Part of a small language model's weights: LayerNorm before each block.
MLP neurons of a small language model. Each row is named by its layer, matrix (up: input weights) and neuron, and shows model dimensions 16-143. Each number is 128 + 24 x the weight over its row's rms, rounded and kept within 0 to 255.
After each neuron's rows, "fires after" lists the tokens most often just before its 100 highest values on Wikipedia text that the model never trained on.

L2.up199 [145 162  96 139 128 112 101 116 106 128 124 132 131 149 113  64 144 144 114 131 117 143 151 114 111 125 148  84  77 149 112 140 135 148  91 146 140 111 147 156 128 151 119 143  92 115  95 118  84 104  97 203 144 130 111 159  93  61 132  95  87  94 128 140 135 133 125 107 154 139 102 180 103 150 107 142 123 110 142 157 132 123 121 119 112 135 147 123  81 126 117 112  99 135 149 121 107 129 155 175 133 104 122  77 134 147 153 132 138 106 137 116 114 127 111 141 139 128 147 113 120 102 163  90 142 128  88 107]
fires after: " f", " g", "j", " fl", " F"

L9.up0 [109 102 108 132 139 126 143 134 189 132 113 149 125  93 125  94 123 154 171 127 136 162 155 156 118 170 139 104 107 102 127 144  99 122 133 152 108 143  73  69 118 135 150 151 127 133 109 171 102 177 153 119 137 112  82 126 141 126  96 102 162 146 140 145 124 146  93 146  71 127 140 139 124 142 127 130  98 119 151 132 128  92 167 107  62  99 127 127 115 109 127  88 105 150 128 131 116 170 161 145 124 132  73 134 149 136 109 127 127 150 132 145  69 170 119 110 175 111  62 131 128 116  80 137 109 168 120 121]
fires after: " T", "19", "st", " G", "D", "T"

L4.up709 [157 174 119 157 136 135 119  86 111 126 137 110  79 115  99 138 106 140 140 125 154  85 109 111 123 120 146 147 138 181 161 138 138 121 177 105 150 143 124 127 143 143 138 125 134 110 126 171 141 122 111 126 147 132 113 131 170 133 155 142 134 103 128 147 122 168 106 115 174 152 117 122 119 144 141  81 131 133 138 114 117 114 101 108 155 142 140 107 125 125 137 102 117 102 181 107 114  96 114 110 124  84 151  87 121 124 104 166 129 113 114 124 120 113 128 133  99 117  95 100 167 162 143 124 145 121 126 127]
fires after: " |", " ", "-", " −"

L3.up690 [173 137 124 116 117 158 172 141 160 144 190 135 113 173 115 130 137 128 154 141 188 128 106 138  94 148 131 129 140 159 135 153 117 126 156 165 128  99 100 130 146 110 121 146 131 135 131  90  83 160  89  97 139 127 132 128 195 110 151 121 150 108 131 105 117 127 100 125 100 113 126 171 102 136 142 112 128 105 146 130  89 117 111 159 123 105 106 136  99 152 123 166 135 155 100 118 114 107  88 153 109  58 108 143 129 126 140 163 117 123 113 148 156 122 137 140 131 165  96 133 155 120  93 161 168 181 163 139]
fires after: "20", " in", "19", " Swed", " Louis", " a"

L9.up281 [121 128 162 135 153 128 128 114 123 109 151 144 127 127  77 115 143 131 112 145 109 152 155 149 113 173 139 143 141 137  98 118 168 137 124  95 152  88 148 120  97 134 172 153 140 156 137 127 124 138 143 145 102 153 115 100 144  96 160 133 103 127 136 135 119 115 149 124  84 134 119 102 113 146 104 132 153 121  95 155 132 111 113 158 129 141  94 123 135  94  78  69 153 147 100 146 156 144 107 131 127 101 166  86 124 127 134 161 139  89 181 103 131 117 117 115 183 128 125 167  93 159 154 148  68 108 126 152]
fires after: " |", " "

L3.up219 [168 106 125 133 153 182 128 157 199 145 104 130 126 119 101 128 136 132 130 100 112 146 144  84 139 159 103 180 178 115 108 125 157 115 171 124 116 135 123  83 118 116 179 144 138 146 139  90 132 154 118 117 117 110 125  74 149 119 111 115  99 119 131 123 116 111 143  97  82  99 138 127 117 144 117 115 131 124 105 153 114  95 141 148 117 101 113 131 118 162 103 137 153 101  92  87  95 116 152 140 130 100  87 140 104 180 113 145 160 132 105 138 148 115 144 150 101 161 106 152 139 113 163 142 125 172 137 175]
fires after: "19", "20", "18"

L7.up130 [160 111 144 182 132  82 133 116  52 134 129 117 127 147 131 131  93 110  87  61 106 121 111 145 118 117 147 154 122 117 119 129  99 133 118 153 112  47 131  95 115  99 137 136 121 123 154 137  90 125 128 157 127 134 158 162 137 102 167  93 128 129 148 103 152 137 119 122 116 117 155 154 119 158 100 128 101 122 151 135 118 141 117 130 149 116 103 126 116 138 145 134 136 122 107  93 112 104 140 131  70 107 110 106 158 122 116 134 129 123 144 113 125 136 156 108 102 122 102 129  81 102 124 119 162 156 133 151]
fires after: " F", " f", "h", " V", "p", " Th"

L8.up696 [119 124 108 186  91 141 113  91 105 133  91 146 117 118 123 121 108 168 158  99 158  83 130 167 116 106 126 108 126 120 124  85 148 115 111  75 133 173 150 106 121 120  94 162 170 137 120 160 134 107 141  80 125 162  96 124 165 129 125 131 106 147  88 142 108 142 111 136 102 145 127 167 115 136 126  98 142 126 114 116  95  76 105 131 130  97 151 102 125 113 141 109 153  99 164  95 120  80 165 121 164 147 146 141 154 163 142 119 137 109 168  95 148 120  96 121 170 122  97 154  72 152 166 133 105 171 168 125]
fires after: " |", " Form", "-", "|", "ac", " /"

L3.up561 [115 113 157 115 154 134 109  76 128  96 139 115 127 127 167 150 142 128  95 143 169  96 154 126 129 137 140 105  95 148  88 155 141 102 118 159 180  62 117 134 143 131 111 130  97 128 112 167 134 101 145 144 142 121 138 143 150 134 150 131 117 143 117 135 131 142 131 150 113  90  84 126 139 127 119 138 164 110  75 130 114 105 151 114 151 101 131 113 148 131 151 135 135 122 131 122  73 116 159 144 137 122 181 100 110 125 140 137 129 122 172 110 154 127 190  79 146 134 102 123 131 112 167 146 115 141 158 161]
fires after: " B", " R", " O", " D", " P", " Mar"

L2.up250 [124 154 124 148  93 106 115  99 119 109 126 112 128 118 143 144 153 153 103  92 163 135 133 123 101 143 146 147 141  94 100  84 151 117 110 127 132 132 150 134 124 116 126 160 121 122 116 152 129 141 143 173 146 109 120 116 105 161 142 113 105 132 117 153 109 131 142 121 119  78 142  97 107 149 131 115 135 151 120  80 116 148  91 125  72 148 126 147 153 132 159 134 147 134 137 123 161 157  90 116 105 197 160 119 169 126 142 122 139 131 148 128 120 121 129 145 116 152 123  99 164 155 157 146 165 122  87  85]
fires after: "S", "M", "A", " S", "O", "-A"

L8.up659 [123 149 120 108 138 117 136 111 139 153 149 118 142 137 117 120 158 125 147 111 120 136 135 110 132 156 169 132 129 120 138 111 150 126 141 100 121 102 132 120 143 154 177  98 134 122 120 117 116 118 121 147 122 148 135 112 120 142 126  81 117 135 130 142 112  86  70  89  84 105 124 136  90 142 115  93 112 148  93 123 119 115 138 184 125 113 128 111 117 145 133 150 110 150 130  85 117 133 141 141 119 149 131 150 153 153 143 110 124 155 145 111 127 152 146 106 138  82  97 129 142 142 167 157 133 136 192 134]
fires after: " |", "-", "==", " and", "==="

L3.up184 [132 145 106 120 127 129 122  99 120 168 144 152 118 118  78 117 136 127 114 125 134 137 101 116 164 139 125 151 118 111  96 113 125 108 144 135 115  90 127 140 132 146 163 147 129 140 131 157 158 109 121 187 147 176  88 135 125 131 132 100 115 163 134  92 122 107 142  92 113 145 105 171  96 125  70 130 161 118 146 146 164  87 143 128 171 122 109 101 103 168 166 108 171 144 149  97 126  84 137 138 114 117 155 123 139 118  93 126 141 117 106 144 122 130  97 153 114 165 108 145 129 138 143 122 120 114 134 105]
fires after: " C", " c", " f", " ar", " F"

L3.up290 [156 115 136 136 128 146 108 126 131 118 142 134 155 113 138 139 115 133 135 119 125  89 136  83 114 107  90 105 168  84 123 119 134 125  52  82 144 105  99 176 114 134 111  81  91 123  96 104 159 150 160 127 138 125  98 163 144  97 129 152 111 176 137 128 122 169 137 137 134 141  87 128 115  60 136 102 145 135  99 108 107 142 177 100 158  79 118 130 112 128 120 143 141  89 157 162 149 120 131 113 133 134 110 147 101 129 122 122 112  94 162 105 111 116  97 126 176 161 130 112 113 182 100 127 101 144 132 154]
fires after: " ", " C", " Ch", " sc"

L2.up4 [107 144  97 122  99  99 117  71 141  88 117  88 149 123 125 141 119 117 152 133 110 152 115  89 112 114 119 141  98 125  86 137 120 124 153 193 133 115 100  90 159 110 149 165 104 151 112 131  81 121 170  85 151 200 140 166 130 126 155  88 147 120 108 164 105 123 104 143 123  99 154 104 135 134 136  86 103 131 120 148 120 106 127  97  98 160 127 120 106  86 151 154 130 120  76 118 104 131 154 140 128 153 155 170 167 138  97 158 141 157 138 164 137 153 118 149 179  93  89 142  72 150 120 166 156 101 109 178]
fires after: " O", " T", " Sh", " H", " U", "st"

L12.up249 [135 174 131  75  86 148 108 121 155 124 135 138 177 113 139 143 142  80 113 119 121 112 125 156 141 124 134  92 145 136 139 153 104 173 111 114 105 106 112 147 114 139 170 122 145 125 104 126 145 115 181 119 110 137 142 111 107 108  86 139  88 100 177 147 134 148 142 112 192 187 122 112  78 139 104 115 120 126 154  95 133  91 145 133 142 103 134 140  97 133  98 153 120 119 135 105 113  75 148 117 130 167  93 110 124 153 160 125 105 153 143 127  87 163  72 149 125 179 109 160 166 146  72  72 140 158  99 162]
fires after: " ", " \"", " the"

L3.up688 [124 133 135 144 153 117 132 102 118 159 135  97 152  93  83 137 110 140 149 114  95 159  69 152 118 149 128 153 141 143 139 138  84 119  93 151  95 128 141 127 165  81 155 159 117  94 144 151 133 122 159 100 118 167 132 142 149 102 140 134 186 126 139 111 152  80 118 164 137 128 104 124 159 107 135 155 137 166 166 116 128 128 111 114 133 110  97 125 109 125 136 131 127 173 124 116 114 127 126 119 115 142 124 122 131 141 113 120 133  82 148 128  94 129 160 115 128 187 102 141  90 117 202 142  88 155 137 149]
fires after: ".\n\n", " ", " |\n\n"

L7.up730 [139 116 137 118 163 141 118 113 168 193 139 110 146 135 126 146 120 119 131 142 126  93  88 109 116 130 148  99 118 133 132 115 158  82 134 154 132  83 121  98 144 136  92 173 115  95  89 166 106  97 158  92 141 134 104 105 130 123 115 130 146 116 105 156 140 155 110 138  80 135 125 110 148 150 118 140 173 114 123 122 150  96 144 118 146 122 117 167 115  96 111 141 159 147 135  97 130 123 138 114 138 152 144  93  98 169 119 121 120 111 138 114 157 101 135 126 106 101 139 135  82  85 200 135 103 131 144 139]
fires after: " N", " R", " A", " O", " a"

L3.up932 [139 140 119 149 116 165 144 117 119  91 126  95 130 115 141 157  46  98 156 162 101 139 100 148 140 157 136 120 125 162 101 127 125 133  84 115 114 133 109 120 135 163 160 108 107 102 103 120 110 129 160  98 113 109 146 144 116 122 162 144  89 143 130 114 144 134 121 142 118 132 149 111 134 118 147 136 170 128 144 124 152  97 125 132 133 121 145 110 122 143 123 121 123  93 123 141 125 145 115 117 111 103 172 123 103 143 150 155 113 132 134  92 129  92 158  83  97 148 116 133 156 156 125 137 119  88 154 140]
fires after: " g", " O", " se", " e", " c", " p"

L11.up13 [162 137 114 154 169 124 154  95 103 114 155 106 166 128 119 151 160 126 142  75  97 127 153 130 149 168 169 122 158  98 173 126 156 137 111 129 125 174 102 106 144  98 128 102 120 117 168 124 126 146 149 166 159 127  78 124 152 136 127 133 121 107 150 136 139  97 134 142 119 136 119 164 148 126 101 109 119 141  75 132 101 119 130 124 132 106  94 116 146 107 117  98 130 100 103  95 164 164 111 117 111 134  99 116 137 109 134 142 126  78 190 135  81 113  98  87 165 147 114 173 158 131 141  99 132 167 153 119]
fires after: " ", "-", "97"

L12.up624 [169 159 131 120 114 139 123 140 125 126 109 125 151  84 119 106 122 111 138 147 100  64 118 162 179 175 139  86 116 167  93 145 102 154 120 116 138 113 186 163 135 150 123 148 148 168 127 142 158 111 134 134 137 105 168  92 142 111 136 148 158 103 100 144 113 128 103 128 116 144 124 157 119 119 130 128 135 106 127  84 131  96 127 153 124 125 162 168 110 117 143  97 108 124  63  97 124  99 153 156  81 143 151  98 149 145 173 121 112 128 117 119 124 128 104 151 112 115  94 136  97 132 143 132 116 129 125 130]
fires after: " ", " ("

L4.up933 [150 156  82 125 121 156 113 101 120 138 124 133 111  73 148 146 119 117 117 141 146 150  98  98 101 118 106 103  95 121 137 103 142 129 144  92 151 139  66 128  70  93 153 125  94 140 122 217 123 150 162 123 116 104 146 128 116 101 140 114 111 102 110 101 162 154 116  89  99 105 146 110 100 134 167 170 137  82 149 134 123 158 149 131 106 118 108 172  98 131 128 105 111 160 162 143 135 130 116  99 120 155 140 144 141  80 159 100 138 148 154 134 121 133  98 151 171 156 123 150 151 145 153 105  83 135 138 124]
fires after: "A", "C", "D", "M", "S", "L"

L2.up459 [157 129 129 108 154 134 149 102 158 139 114 122 116 119 153 146  77 134  97 158 121 112 148 121 119 164 145 131 151 112 120 138 132  91  79  69 133  84 147 142 135 132 114 102 158 126 127 160 112 143 149 113 158 109 142 119 115 128 123 163 126 122 154 119 166 146 119 115 115 118 148 134 130 141  59 118 154 150 151 172 143 157 145 147 169 116  94 135 156 119 161 162 120 143 156 107 133 110 100 126  87 146 167 149 109 109 125 121  81 109 152  60 134 159 122 134 134 169 114 189 114 161 133 116  83 137 145 128]
fires after: " G", " p", " (", " g", " Sc", " Jo"